From a checkpoint of a small transformer trained on Wikipedia: normalized queries and keys.
MLP neurons of a small language model. Each row is named by its layer, matrix (up: input weights; down: output weights) and neuron, and shows model dimensions 48-175. Each number is 200 + 20 x the weight over its row's rms, rounded and kept within 0 to 999.
Before each neuron's rows, "fires after" lists the tokens most often just before its 100 highest values on Wikipedia text that the model never trained on.

fires after: " m", " b", " J", " M", " K", "l"
L4.up721,211,186,193,194,182,222,168,190,199,227,198,168,174,191,250,221,193,184,234,143,180,178,241,235,189,150,184,211,242,224,179,203,180,186,198,178,208,188,221,184,185,209,218,191,169,208,200,211,217,197,204,189,215,208,197,174,180,211,198,193,184,188,216,182,238,217,218,162,219,184,177,240,206,200,194,194,189,180,212,210,187,222,204,203,196,206,215,201,223,181,208,211,200,212,206,217,201,183,177,199,185,210,182,173,161,214,215,182,223,178,210,187,216,211,192,212,190,181,182,207,204,212,191,194,205,200,207,248
L4.down721,259,217,205,171,217,204,190,200,186,201,193,208,218,192,191,203,201,189,219,202,187,193,243,189,200,214,216,218,218,158,182,210,192,247,197,205,222,197,176,188,212,215,195,211,220,203,206,207,178,189,204,201,204,206,184,216,189,188,227,169,187,194,192,248,211,200,219,189,144,224,187,176,190,243,186,179,202,216,224,187,203,187,214,204,210,194,162,208,201,198,204,198,210,203,187,214,199,206,204,200,195,167,202,188,213,191,222,225,209,231,205,220,187,215,188,179,163,193,215,240,189,187,219,220,167,205,194,211

fires after: "rans", " w", "s", "un", " s", "m"
L4.up470,218,198,190,208,179,153,201,191,176,197,177,191,177,217,197,213,198,207,181,147,170,207,193,203,189,201,212,206,167,196,191,190,229,237,212,212,202,209,221,230,193,198,170,181,157,185,203,237,200,191,243,224,184,213,197,198,202,158,211,208,201,170,208,195,184,198,178,233,189,212,214,192,193,172,223,215,166,211,180,182,198,200,181,169,214,197,236,220,195,207,246,196,210,239,167,177,197,223,205,202,194,188,211,208,169,234,207,187,248,202,191,236,211,189,213,203,183,170,231,178,210,185,182,247,212,191,203,216
L4.down470,229,262,208,201,193,232,187,208,231,166,177,173,211,220,195,212,187,193,202,193,243,190,191,198,197,209,198,222,172,206,223,226,209,186,204,191,212,208,182,167,199,184,225,246,205,194,202,230,182,239,188,162,223,219,179,227,226,236,214,158,184,216,187,235,182,194,201,196,186,192,219,183,200,220,170,220,191,192,205,184,187,201,196,186,198,202,199,199,206,164,229,186,209,194,199,216,189,239,218,190,206,230,185,216,195,258,226,181,150,202,207,179,206,161,217,189,174,203,203,197,190,208,178,199,219,206,223,172

fires after: " f", " app", "p", "pp", " to"
L5.up1008,216,203,196,228,222,207,192,189,194,210,186,214,198,188,198,208,192,160,187,191,184,216,202,186,173,239,179,198,217,197,182,180,241,216,188,204,167,205,226,148,197,208,199,224,197,217,221,201,181,178,194,198,202,230,254,208,189,171,215,208,173,208,174,212,169,191,188,182,190,241,176,236,185,248,202,171,219,229,184,220,170,202,204,225,205,207,232,199,210,205,239,202,204,202,197,215,181,170,227,176,178,195,227,198,173,189,201,201,179,183,238,209,175,203,232,207,201,229,183,199,170,169,208,217,220,203,204,224
L5.down1008,249,218,163,233,192,190,207,239,193,224,215,205,207,211,175,197,189,185,148,212,186,177,198,205,193,213,184,200,210,143,201,200,182,205,216,196,191,212,167,172,200,209,206,183,214,201,198,188,158,201,198,140,194,216,195,150,202,246,205,182,190,199,189,225,175,160,205,212,192,257,180,183,188,187,196,238,193,226,205,212,198,209,188,216,191,210,179,201,208,208,214,202,195,228,192,193,187,190,223,253,197,192,196,180,187,189,204,241,168,205,205,192,184,206,229,211,203,191,215,182,250,197,197,186,237,194,198,197

fires after: "j", "d", " se", "z", " N", " J"
L2.up838,216,235,193,187,197,180,214,182,217,260,151,211,223,221,195,248,225,222,210,209,229,199,205,166,230,182,210,193,196,211,190,221,230,202,219,184,202,186,181,196,190,176,173,221,192,195,197,169,205,191,195,161,187,219,242,194,199,195,198,146,177,241,201,196,207,189,192,151,196,221,193,173,142,192,198,201,201,174,214,204,214,172,180,249,209,228,177,235,221,180,209,203,182,184,197,186,227,226,228,214,221,231,145,201,233,223,220,204,182,189,213,212,222,174,204,176,203,194,222,188,205,208,188,181,212,184,201,153
L2.down838,197,209,165,238,194,233,224,201,198,210,268,168,179,213,198,217,230,205,240,180,199,182,189,151,200,208,196,212,188,199,195,257,206,216,172,194,239,186,207,158,198,203,185,198,205,191,201,235,188,210,188,221,196,206,216,199,189,199,203,178,209,180,174,206,202,218,182,192,222,225,194,223,190,197,208,192,206,209,203,210,192,175,216,218,211,189,216,176,190,183,214,196,194,217,203,190,200,197,197,191,228,187,180,211,200,207,209,212,182,189,245,222,230,215,185,231,209,191,177,187,189,201,204,191,195,192,202,221

fires after: "os", " Con", " H", " M", "oot", "pp"
L2.up724,218,189,177,235,167,208,170,178,205,197,185,203,176,195,143,220,216,210,208,205,191,200,215,191,190,204,200,235,200,202,193,179,208,145,184,215,196,194,192,213,199,178,195,200,190,207,217,206,182,230,193,239,225,240,212,155,183,222,254,223,200,193,238,211,195,224,161,147,204,135,197,201,200,212,184,202,199,204,216,211,209,201,217,168,214,179,241,209,203,195,204,204,186,192,205,181,174,209,209,190,200,226,231,216,193,197,178,191,229,186,212,210,193,159,186,196,207,237,187,202,184,204,186,197,211,242,173,202
L2.down724,224,207,189,198,210,223,201,189,233,212,186,200,210,183,193,195,201,183,219,167,172,190,228,223,203,208,229,209,202,192,214,183,236,243,202,173,201,219,185,202,193,207,203,185,225,187,231,228,193,217,207,195,186,212,205,201,192,157,210,228,218,244,215,209,184,260,212,171,192,215,200,224,197,223,204,205,173,207,235,194,216,234,204,194,202,185,174,188,167,188,192,181,170,190,195,182,182,172,202,176,184,225,219,221,189,193,249,257,192,173,215,178,182,173,183,213,199,188,238,202,192,190,226,163,218,184,200,209

fires after: "m", " part", "p", " com", " comm", "om"
L5.up592,214,210,220,197,204,268,222,207,211,197,227,196,204,214,214,190,202,209,169,226,172,195,207,147,227,167,192,211,212,143,184,185,204,204,180,203,195,222,185,181,200,217,202,196,230,212,196,186,178,218,197,201,199,219,221,221,189,166,216,185,202,233,222,183,227,231,186,189,199,217,161,209,213,189,179,204,209,204,234,159,192,209,210,206,187,215,176,193,184,199,198,210,175,250,171,216,202,200,174,219,188,185,215,226,185,177,201,197,187,214,201,215,185,202,185,219,201,208,182,213,170,149,182,227,165,174,219,187
L5.down592,183,179,195,197,202,214,162,201,222,209,217,194,188,203,210,173,204,168,182,222,197,206,203,219,179,172,209,194,207,209,174,167,193,163,160,194,234,190,174,207,226,233,215,209,226,220,228,184,196,187,170,167,231,218,194,188,196,209,206,166,174,209,206,170,182,248,197,186,228,198,169,225,202,182,227,209,194,179,238,214,238,217,190,188,219,186,178,227,164,184,212,198,201,209,208,233,186,201,202,254,181,226,189,183,160,189,215,235,180,197,201,173,201,198,219,203,169,214,221,190,215,204,220,244,200,207,201,197

fires after: "oot", " C", "ball", " play", " Con", " sc"
L2.up994,218,201,181,213,197,189,167,192,196,210,176,203,214,176,177,177,221,190,210,194,195,205,147,180,207,212,210,239,224,207,180,181,209,219,180,219,197,195,218,190,196,211,187,214,217,207,207,206,166,179,190,222,203,188,207,189,229,188,240,217,217,192,198,199,241,176,208,214,185,189,206,188,246,194,202,165,188,168,207,255,217,182,220,224,208,166,210,197,224,183,205,211,186,216,203,188,184,196,162,170,191,229,179,213,169,209,198,189,172,191,215,181,162,183,165,208,225,207,190,197,168,213,191,201,208,218,187,207
L2.down994,208,199,206,227,201,227,198,187,213,193,200,194,175,186,227,203,201,198,209,222,195,190,240,235,228,255,204,235,161,253,207,195,244,225,164,218,194,200,189,221,196,174,192,175,198,206,182,215,202,221,207,219,202,212,181,177,205,195,199,201,200,175,218,158,255,239,200,215,209,151,195,192,215,208,198,201,215,165,191,223,173,205,195,193,193,179,183,196,217,197,179,203,192,253,208,190,200,175,208,194,227,219,229,187,199,215,188,202,184,184,190,198,187,209,221,169,219,216,203,182,177,191,209,198,207,210,185,207

fires after: " d", "e", "D", " J", " an", " D"
L4.up618,216,198,229,209,165,199,164,185,232,183,215,223,216,201,216,202,223,187,201,203,226,189,205,181,186,205,228,166,190,175,193,176,186,188,182,172,185,213,188,194,163,220,185,199,199,208,221,196,193,182,188,175,225,206,222,187,225,230,173,191,205,202,195,176,230,204,204,171,224,197,182,241,184,198,221,198,205,221,189,221,198,213,204,192,201,217,183,202,170,199,168,203,196,178,204,215,208,205,218,194,221,213,195,187,233,220,224,166,183,201,236,196,171,199,160,197,182,193,194,192,232,184,191,172,183,210,214,206
L4.down618,192,213,199,198,201,207,207,194,228,219,199,212,194,168,196,198,207,187,218,243,201,181,211,224,234,194,235,192,219,241,160,189,169,232,192,178,207,208,212,177,179,199,233,161,184,200,167,185,221,167,192,207,176,205,186,226,190,213,217,186,193,201,215,190,211,196,209,167,215,163,218,205,178,163,201,211,190,191,188,187,167,192,208,189,186,198,181,218,205,186,167,207,191,205,195,211,228,202,220,200,208,228,235,192,209,181,203,212,223,219,192,163,199,179,222,204,241,179,209,227,179,223,191,190,209,238,172,205

fires after: " w", " s", " W", "aw", "s", "b"
L5.up765,219,211,206,158,162,181,233,199,184,219,186,224,173,198,176,206,166,223,164,219,201,230,190,192,207,210,180,187,166,204,199,222,218,189,191,238,258,183,198,211,228,193,207,206,221,197,198,216,178,188,212,259,184,218,192,189,192,208,216,180,178,206,209,199,221,229,188,216,228,219,192,185,234,163,182,196,196,205,179,220,202,209,209,214,262,199,192,239,200,203,237,218,209,218,184,189,200,243,201,166,202,192,200,205,182,225,210,199,204,172,192,211,227,210,221,232,225,216,186,210,198,182,221,222,189,194,230,161
L5.down765,188,209,163,206,227,224,208,193,221,151,214,194,187,206,226,214,176,207,221,202,210,216,201,222,260,185,200,154,200,220,210,179,200,232,191,201,191,162,208,222,213,200,205,177,170,213,212,246,210,227,197,224,200,207,219,191,187,225,208,208,199,196,202,213,154,229,213,181,195,218,202,214,175,203,195,221,205,198,157,197,195,230,217,192,209,202,183,164,203,170,155,185,181,190,214,183,222,205,244,175,202,183,205,186,219,178,197,244,195,207,189,199,182,205,223,197,176,185,168,201,240,165,175,194,245,215,183,217

fires after: " w", " f", " V", " W", " part", " v"
L5.up699,215,212,197,166,201,214,237,191,217,189,207,229,195,202,171,201,164,201,192,235,191,212,215,174,181,227,206,187,192,189,174,212,214,205,208,220,181,167,159,205,207,242,211,213,195,219,175,194,206,187,201,207,193,220,222,195,168,225,204,169,209,210,228,192,206,198,194,198,205,225,195,202,215,176,197,207,184,217,164,204,221,224,226,212,193,211,198,206,181,190,218,206,204,236,218,193,229,211,218,182,184,207,181,196,172,210,201,176,197,229,254,225,212,223,221,249,231,178,158,182,165,197,217,240,172,203,190,196
L5.down699,202,188,175,194,236,230,175,199,207,190,184,195,194,204,205,195,180,222,173,213,195,241,188,189,208,177,206,210,224,217,185,213,230,182,217,210,211,222,176,206,241,201,207,152,181,211,192,172,185,191,185,173,228,178,197,190,206,225,251,181,183,215,214,171,193,210,202,159,214,203,210,204,191,168,195,197,169,191,217,229,217,187,194,201,196,209,183,202,185,236,207,233,196,205,229,241,197,188,193,181,204,216,204,212,225,218,176,222,172,178,165,203,212,185,164,207,200,200,232,194,204,224,212,199,220,183,181,232

fires after: " be", " e", "e", " d", "on", "w"
L5.up104,208,237,194,224,213,202,155,175,219,199,198,261,196,183,194,196,204,167,208,193,250,217,224,188,181,193,188,166,262,188,189,168,183,199,202,205,234,195,192,185,205,212,181,172,238,219,162,169,175,199,193,181,193,193,202,147,233,221,194,204,167,211,194,187,190,194,196,187,182,217,210,217,215,249,190,223,216,204,201,197,212,204,186,232,213,210,210,226,184,193,203,200,195,192,214,209,189,198,197,189,210,182,211,209,212,197,205,201,204,199,226,212,231,167,195,224,184,183,213,183,207,182,183,182,191,178,235,204
L5.down104,204,188,198,226,185,228,225,211,171,234,216,182,204,208,197,182,233,205,205,184,172,214,181,222,202,176,178,198,212,200,173,200,219,218,202,196,174,220,193,193,206,189,227,219,173,245,212,189,207,220,180,215,206,161,189,217,162,205,187,186,204,204,230,219,189,206,247,192,206,218,201,202,187,180,209,162,161,217,189,216,217,182,230,193,199,229,200,220,194,160,225,202,214,224,142,236,179,173,186,179,207,227,154,189,200,238,209,209,219,207,207,201,177,201,189,169,217,202,187,187,173,200,242,221,201,217,182,207

fires after: "l", " w", " v", " V", " s"
L5.up312,215,218,214,185,182,191,237,219,217,170,207,221,211,212,186,206,192,250,209,174,209,218,178,222,170,197,189,209,204,204,197,188,200,175,231,208,219,170,192,216,202,234,219,209,206,194,227,191,231,205,174,191,195,220,220,219,166,225,233,180,189,209,205,194,224,180,216,223,215,191,184,272,214,185,197,200,187,194,184,224,237,226,198,208,208,187,194,202,185,203,194,186,184,221,211,217,195,260,166,191,185,203,225,216,221,213,162,196,183,191,183,205,209,211,210,218,228,187,181,219,197,202,211,228,201,216,180,141
L5.down312,200,198,189,184,189,224,238,218,213,207,197,201,193,202,193,182,209,194,210,179,219,192,205,194,237,181,142,180,181,201,195,194,207,223,161,210,200,207,210,187,201,191,220,157,197,203,225,200,186,179,214,175,200,204,194,177,188,212,216,177,211,228,208,229,203,206,224,202,186,185,181,152,222,172,159,192,194,222,186,218,194,171,197,191,186,221,223,208,205,179,174,194,189,187,226,191,229,192,228,227,216,176,190,193,215,170,221,185,196,176,210,173,203,238,189,201,215,183,198,222,194,195,194,211,190,157,206,208

fires after: " includ", "ot", "-", " b", "inn", " \""
L4.up5,202,188,208,204,201,193,192,193,190,189,204,174,217,240,203,206,213,216,226,197,215,174,222,214,171,199,181,232,223,188,214,178,222,200,197,203,209,196,221,210,180,188,193,211,226,196,181,203,198,200,205,208,193,183,238,214,209,208,240,232,200,200,193,155,185,205,173,156,240,197,208,212,192,184,212,221,195,200,190,176,183,210,240,197,207,180,208,207,232,254,179,185,172,214,184,230,211,179,210,227,174,184,241,237,172,184,208,174,222,185,218,192,220,160,245,216,195,169,196,195,181,201,168,173,199,191,178,191
L4.down5,210,241,202,178,170,192,181,200,208,200,192,174,218,203,190,205,184,224,182,201,194,196,208,193,225,227,220,183,179,195,226,206,219,208,203,214,201,197,195,184,156,201,177,193,200,213,221,188,200,206,200,203,191,178,167,188,207,194,194,193,177,196,211,247,227,222,224,188,163,223,199,209,189,195,199,212,242,204,180,185,200,200,197,237,193,203,182,176,157,176,197,186,245,205,228,172,239,212,193,203,198,233,196,195,216,204,189,209,161,206,161,165,174,207,169,154,223,193,215,201,221,191,236,209,206,182,200,182

fires after: " S", " D", " Bl", " L", " H"
L7.up793,171,223,206,217,192,182,195,213,226,198,171,196,209,225,188,195,177,197,190,210,187,166,228,234,219,231,215,181,204,168,206,203,216,195,203,225,218,192,191,227,205,225,183,174,212,236,214,170,184,208,202,213,192,203,209,200,203,234,220,187,207,181,222,183,183,212,214,212,210,216,228,204,200,197,187,178,163,215,192,232,173,198,169,213,208,224,196,160,211,233,215,214,249,210,162,199,213,219,188,197,220,198,195,181,214,204,220,204,164,222,150,219,177,186,225,223,167,212,202,219,184,183,208,190,168,216,222,214
L7.down793,160,179,217,227,164,198,210,190,188,206,166,189,199,200,187,207,207,189,212,225,191,251,208,212,188,185,212,163,221,233,195,197,201,211,224,178,207,205,200,217,206,195,227,174,186,204,189,219,200,213,195,215,192,157,199,171,221,187,196,186,182,171,185,197,195,225,202,192,214,225,186,220,197,212,199,215,215,183,185,203,233,205,201,256,207,227,175,206,217,192,175,195,211,214,213,202,199,159,218,198,216,216,211,195,211,197,174,214,237,186,220,185,207,189,184,184,218,193,193,203,188,183,195,217,180,176,160,188

fires after: " m", " M", " (1", "th", " ar", "et"
L4.up168,189,177,230,209,182,182,182,201,192,165,195,188,200,194,182,218,199,210,212,185,175,194,208,195,182,217,204,218,186,205,203,220,170,188,217,184,208,206,203,184,211,196,224,236,168,170,238,244,222,230,211,191,197,193,230,170,208,221,193,180,192,219,168,223,229,189,203,195,203,187,204,277,211,220,195,188,223,187,150,222,222,214,194,226,166,185,198,175,195,178,188,199,156,178,227,207,206,172,209,190,180,191,204,193,192,200,248,215,190,200,190,223,207,219,189,220,198,189,195,215,198,197,204,211,191,229,205,195
L4.down168,203,164,204,160,199,198,211,213,220,203,190,182,162,213,222,177,206,196,205,194,190,157,202,194,205,219,208,193,205,226,177,213,205,209,194,231,179,187,189,203,254,210,164,159,224,197,203,194,171,181,213,213,207,210,196,187,184,180,220,206,233,159,227,178,195,181,241,212,150,218,185,212,199,230,162,211,178,167,174,180,170,183,244,177,223,217,241,190,189,209,233,201,211,208,212,212,193,193,193,182,221,214,207,215,224,180,178,186,189,215,205,172,181,187,203,211,193,182,202,219,225,185,181,232,181,205,191,175

fires after: " H", " Bl", " Br", "H", " h", "h"
L5.up651,195,208,223,203,200,210,165,229,191,228,222,209,220,221,189,168,192,204,187,181,194,236,233,239,202,204,198,185,206,180,203,218,195,190,208,211,223,222,207,212,221,228,200,178,207,224,197,187,191,234,200,197,193,222,177,199,205,194,233,208,168,187,162,199,235,183,185,224,190,177,209,196,182,210,194,212,171,178,188,185,199,257,195,226,231,215,184,170,217,192,217,222,180,195,194,221,212,228,204,179,209,183,221,159,201,201,215,237,206,241,212,187,204,179,201,184,189,188,207,199,205,200,209,153,205,198,192,192
L5.down651,204,213,177,197,150,195,202,191,198,188,200,178,189,186,220,227,213,144,184,180,162,202,196,219,196,216,203,183,248,195,206,212,208,207,201,217,211,208,228,208,171,224,185,207,206,243,197,195,185,181,179,197,196,224,203,196,190,203,192,204,229,203,186,193,227,202,182,199,202,192,229,174,194,213,200,216,203,197,204,198,182,159,202,194,200,198,164,228,234,198,222,185,183,189,178,183,211,226,175,174,189,201,209,193,168,183,238,198,219,205,168,173,195,184,217,200,183,197,187,210,222,207,150,197,221,191,240,251

fires after: " se", " d", " m", " h", "th", "x"
L4.up68,179,184,230,196,185,180,190,186,161,195,193,175,202,235,211,225,181,191,269,203,191,201,206,210,208,188,179,227,192,174,183,241,227,201,220,183,206,186,209,168,195,224,216,173,220,191,242,232,211,207,197,207,196,213,190,179,196,201,173,199,199,220,178,191,191,181,183,187,157,208,198,248,178,180,132,196,203,232,184,194,219,245,194,185,188,208,184,197,181,197,203,203,187,218,237,203,196,194,196,205,181,225,174,222,179,191,200,176,198,181,192,194,225,212,202,162,192,191,194,200,209,192,238,199,205,248,150,185
L4.down68,200,187,192,221,214,182,220,195,189,162,222,223,256,187,196,205,206,186,213,224,225,210,221,203,226,182,202,222,224,186,191,206,181,193,170,207,181,215,209,181,226,207,247,214,205,215,167,131,185,185,187,192,201,172,200,201,196,192,241,204,189,189,189,175,219,218,188,196,210,206,210,183,201,240,200,194,201,170,167,230,178,170,168,217,187,219,202,201,235,179,164,169,191,206,172,198,191,221,211,217,198,207,186,190,197,235,208,200,177,207,226,189,207,207,220,194,195,251,204,217,206,166,216,154,194,196,177,161

fires after: " s", " J", " B", "ak", " n", "n"
L2.up122,204,225,180,197,193,172,220,235,204,203,232,192,195,239,181,223,219,191,199,201,199,196,188,210,214,176,162,170,180,204,171,220,219,179,171,188,187,195,222,164,201,233,224,231,199,181,201,182,188,176,193,218,204,197,212,217,213,195,164,195,191,214,225,193,184,185,207,220,215,163,169,198,169,218,191,187,218,169,189,206,187,238,196,185,227,236,181,235,218,201,213,179,181,158,203,171,170,219,211,161,211,231,211,157,195,190,225,211,209,211,181,192,209,207,199,216,226,206,182,203,186,185,202,180,200,207,162,174
L2.down122,224,187,193,201,179,194,215,225,195,206,203,235,205,227,220,206,210,196,214,221,230,216,167,204,212,181,157,215,186,186,222,191,210,206,151,192,200,216,199,171,210,211,211,181,217,188,190,167,182,179,197,214,208,185,233,252,251,176,199,181,202,199,185,183,160,191,190,197,208,166,200,210,197,223,221,218,217,207,181,183,201,209,182,183,220,237,238,182,239,198,223,178,172,185,203,153,163,198,195,184,181,214,161,212,182,176,186,212,213,190,222,193,219,217,199,218,221,203,183,166,217,198,228,162,205,205,187,202

fires after: "iz", " us", " (", "ik", " \"", " includ"
L2.up906,235,219,200,202,175,195,211,180,156,197,217,221,200,211,201,210,202,224,193,171,247,173,196,167,218,202,165,249,220,172,171,189,206,175,165,186,201,200,197,203,178,233,182,212,143,216,211,234,190,199,196,180,161,166,227,182,192,200,202,200,195,221,178,201,176,215,227,195,205,200,193,211,219,184,204,214,232,205,215,189,198,225,234,170,215,174,226,190,244,210,162,187,195,190,177,218,184,172,250,222,195,162,212,187,185,194,202,193,192,217,201,208,217,247,217,193,183,185,174,214,167,178,158,207,245,197,219,174
L2.down906,202,190,207,160,146,197,243,208,160,222,184,202,190,227,204,207,201,229,168,209,219,213,197,163,213,207,207,189,236,202,186,170,220,218,189,171,184,178,222,220,207,220,192,178,233,190,174,236,203,246,240,191,208,195,189,177,228,182,183,213,207,229,178,198,191,198,214,207,220,208,194,184,200,224,200,192,176,193,202,171,174,214,213,197,190,186,206,208,215,220,210,190,196,158,166,227,196,191,203,209,177,189,218,190,166,212,229,220,195,219,189,175,218,198,214,206,200,191,224,226,237,188,176,206,200,180,202,159

fires after: " S", "z", "j", " Z", "s", "m"
L5.up250,173,223,200,191,186,191,222,192,217,221,189,211,170,200,193,240,237,239,182,208,206,218,216,195,190,217,218,216,234,187,184,230,191,223,228,187,182,183,195,202,158,176,211,207,197,209,200,184,166,200,225,208,191,188,233,219,196,237,193,198,212,163,216,198,209,202,190,163,198,218,206,209,175,197,225,188,192,192,240,190,181,169,206,254,190,195,198,173,194,221,214,198,187,216,201,241,210,174,185,188,188,218,177,191,186,213,212,209,185,175,158,214,204,216,184,216,198,159,165,197,222,211,211,185,193,160,194,158
L5.down250,190,195,206,239,207,243,199,189,277,194,214,174,223,176,202,198,185,174,215,180,162,171,174,186,179,195,178,205,268,214,183,206,192,190,228,219,194,178,197,169,200,212,174,156,184,178,209,211,218,193,215,180,194,195,188,189,162,194,225,201,193,238,210,210,206,175,208,213,224,240,196,229,191,185,194,168,194,212,226,242,216,220,197,201,199,208,191,195,180,201,196,219,199,197,204,203,174,204,198,212,178,162,178,221,181,197,241,222,206,204,209,172,152,180,188,213,188,187,222,189,201,224,223,193,199,185,203,215

fires after: " ", " w", " b", " s", "b", " B"
L4.up805,205,242,192,231,211,207,198,196,158,215,217,213,162,226,213,198,246,208,205,211,204,206,172,190,190,180,207,166,209,197,209,180,209,213,188,166,208,185,183,204,231,190,232,204,185,220,211,204,209,186,212,199,175,199,200,190,219,182,204,222,186,200,205,177,223,201,232,211,199,198,194,204,176,225,206,220,200,156,208,225,186,213,196,168,215,204,210,194,203,215,232,172,170,196,210,184,177,184,195,209,223,220,204,195,188,198,181,198,218,219,184,180,214,156,186,201,208,185,215,188,228,223,239,237,187,186,206,228
L4.down805,206,212,180,175,193,215,200,184,216,188,192,200,188,198,222,189,257,159,217,192,183,182,200,231,202,175,165,188,178,194,179,186,207,205,208,172,211,202,200,151,216,188,195,193,213,176,198,170,172,189,246,206,238,235,205,216,225,205,205,207,197,163,198,189,196,204,210,192,235,197,169,209,216,177,197,183,227,205,199,186,200,214,198,215,209,173,172,219,202,197,261,186,183,184,197,181,231,164,184,213,184,200,170,223,173,224,227,228,203,204,212,214,188,213,219,206,232,195,198,212,203,195,193,222,190,209,196,181

fires after: " m", " an", " n", "e", "\n"
L5.up57,198,195,164,167,230,166,204,197,176,205,203,204,206,219,181,185,194,202,197,201,214,210,220,185,242,181,212,221,238,210,197,226,202,172,185,194,221,193,209,189,182,203,219,216,205,201,208,185,184,179,191,178,202,178,196,201,194,210,197,230,181,208,190,188,239,211,182,208,218,191,191,207,227,170,189,221,170,184,211,197,231,202,196,236,218,208,206,243,205,207,190,199,178,206,175,171,229,204,181,192,197,205,199,178,175,163,181,186,157,190,206,200,186,185,173,214,189,201,219,231,200,179,201,228,170,226,183,194
L5.down57,199,175,187,178,246,186,227,172,151,204,188,162,214,208,169,187,186,230,240,200,238,209,197,211,221,199,221,196,211,205,201,199,214,203,182,238,236,261,187,181,197,219,228,229,204,196,195,174,227,203,217,137,187,217,222,225,220,198,176,209,186,196,223,159,170,186,157,162,212,185,186,238,204,226,235,226,231,207,171,214,245,215,197,198,216,244,160,235,197,181,198,188,196,202,182,178,197,197,185,224,214,207,215,208,178,175,215,184,184,221,183,187,202,178,214,197,203,196,180,194,178,198,198,177,182,208,202,197

fires after: "\n", "ort", "ual", "anc", "oc"
L2.up23,182,190,184,206,201,201,172,180,239,195,162,196,179,200,169,193,180,177,200,205,174,213,221,170,193,223,187,228,185,192,207,194,238,190,185,224,187,212,208,195,196,215,222,197,182,249,187,182,177,222,223,231,198,215,189,167,184,236,210,180,184,194,223,225,259,197,226,201,187,214,211,218,198,186,215,159,205,187,194,221,201,245,200,221,222,180,200,233,175,213,188,215,204,155,206,206,219,180,190,201,218,215,181,204,182,200,198,201,208,167,229,223,174,214,190,145,206,199,238,210,201,193,220,200,192,212,206,185
L2.down23,182,205,183,201,225,208,197,198,181,211,205,183,219,230,195,226,197,206,198,199,201,202,225,203,169,252,206,207,166,176,218,194,224,176,215,225,195,190,207,172,180,201,156,217,188,196,162,218,167,213,206,173,176,170,205,193,221,233,192,212,177,206,227,196,188,184,179,195,203,190,213,182,192,197,211,214,181,214,224,203,199,207,186,196,222,208,206,194,182,185,206,221,198,170,210,205,238,195,205,215,205,205,199,219,194,191,235,204,216,209,198,235,251,193,199,185,200,154,232,200,197,190,208,210,219,182,183,200

fires after: " to", " ", "ce", "m", "iv", "p"
L4.up693,215,166,214,224,215,195,204,199,208,238,189,202,212,209,229,196,196,219,200,196,180,219,203,167,183,200,183,160,189,199,184,167,179,237,217,216,209,220,215,203,189,196,154,226,198,204,209,200,180,223,220,221,188,214,228,215,185,164,224,204,209,206,201,208,196,218,164,179,203,246,170,191,194,241,217,185,201,189,203,182,178,223,235,205,164,186,218,215,186,224,166,205,170,193,217,218,180,163,144,214,179,183,203,183,196,200,179,204,191,203,204,176,181,212,225,219,201,205,217,213,172,191,180,172,195,228,217,177
L4.down693,207,167,182,212,193,209,195,235,178,199,226,183,196,225,204,196,207,190,205,239,227,221,203,157,177,237,195,171,204,204,207,193,225,184,213,199,204,216,183,171,261,189,193,227,191,192,237,196,211,158,186,168,224,198,176,203,192,211,223,213,183,202,204,190,213,223,182,197,204,227,184,194,183,175,183,231,223,198,194,217,171,181,195,219,214,155,180,174,239,223,232,182,174,224,149,192,187,191,216,202,227,208,216,200,220,202,210,186,164,211,201,190,202,197,208,195,201,191,225,215,174,218,217,197,197,192,194,210

fires after: "an", " m", "m", " n", "s", " un"
L5.up23,213,238,182,221,189,208,186,165,168,219,210,186,215,229,229,206,170,245,192,207,236,167,185,212,238,222,231,224,216,180,172,203,195,174,220,192,185,188,222,196,198,239,220,175,215,156,220,164,170,190,183,191,231,164,211,188,186,196,211,193,215,160,193,198,225,184,199,212,194,198,208,222,166,167,228,207,166,178,204,185,199,197,175,222,197,202,229,224,212,211,192,196,205,181,161,178,212,164,212,167,195,157,188,215,189,182,196,220,184,226,209,217,220,192,209,179,234,235,211,194,210,196,181,219,205,221,190,232
L5.down23,188,210,233,203,226,214,224,201,189,194,206,187,178,191,191,177,171,213,196,187,203,193,204,186,190,210,190,211,198,205,198,178,192,194,219,179,182,218,179,195,158,191,201,211,176,229,177,203,258,197,196,219,220,226,192,176,180,180,151,239,203,224,158,194,209,237,201,167,222,171,232,234,199,208,190,218,205,198,165,216,189,249,165,184,242,201,226,176,177,242,203,235,216,230,233,186,193,200,176,199,215,186,163,158,218,238,179,235,223,210,202,188,179,257,159,219,226,181,191,193,191,205,177,201,198,175,197,209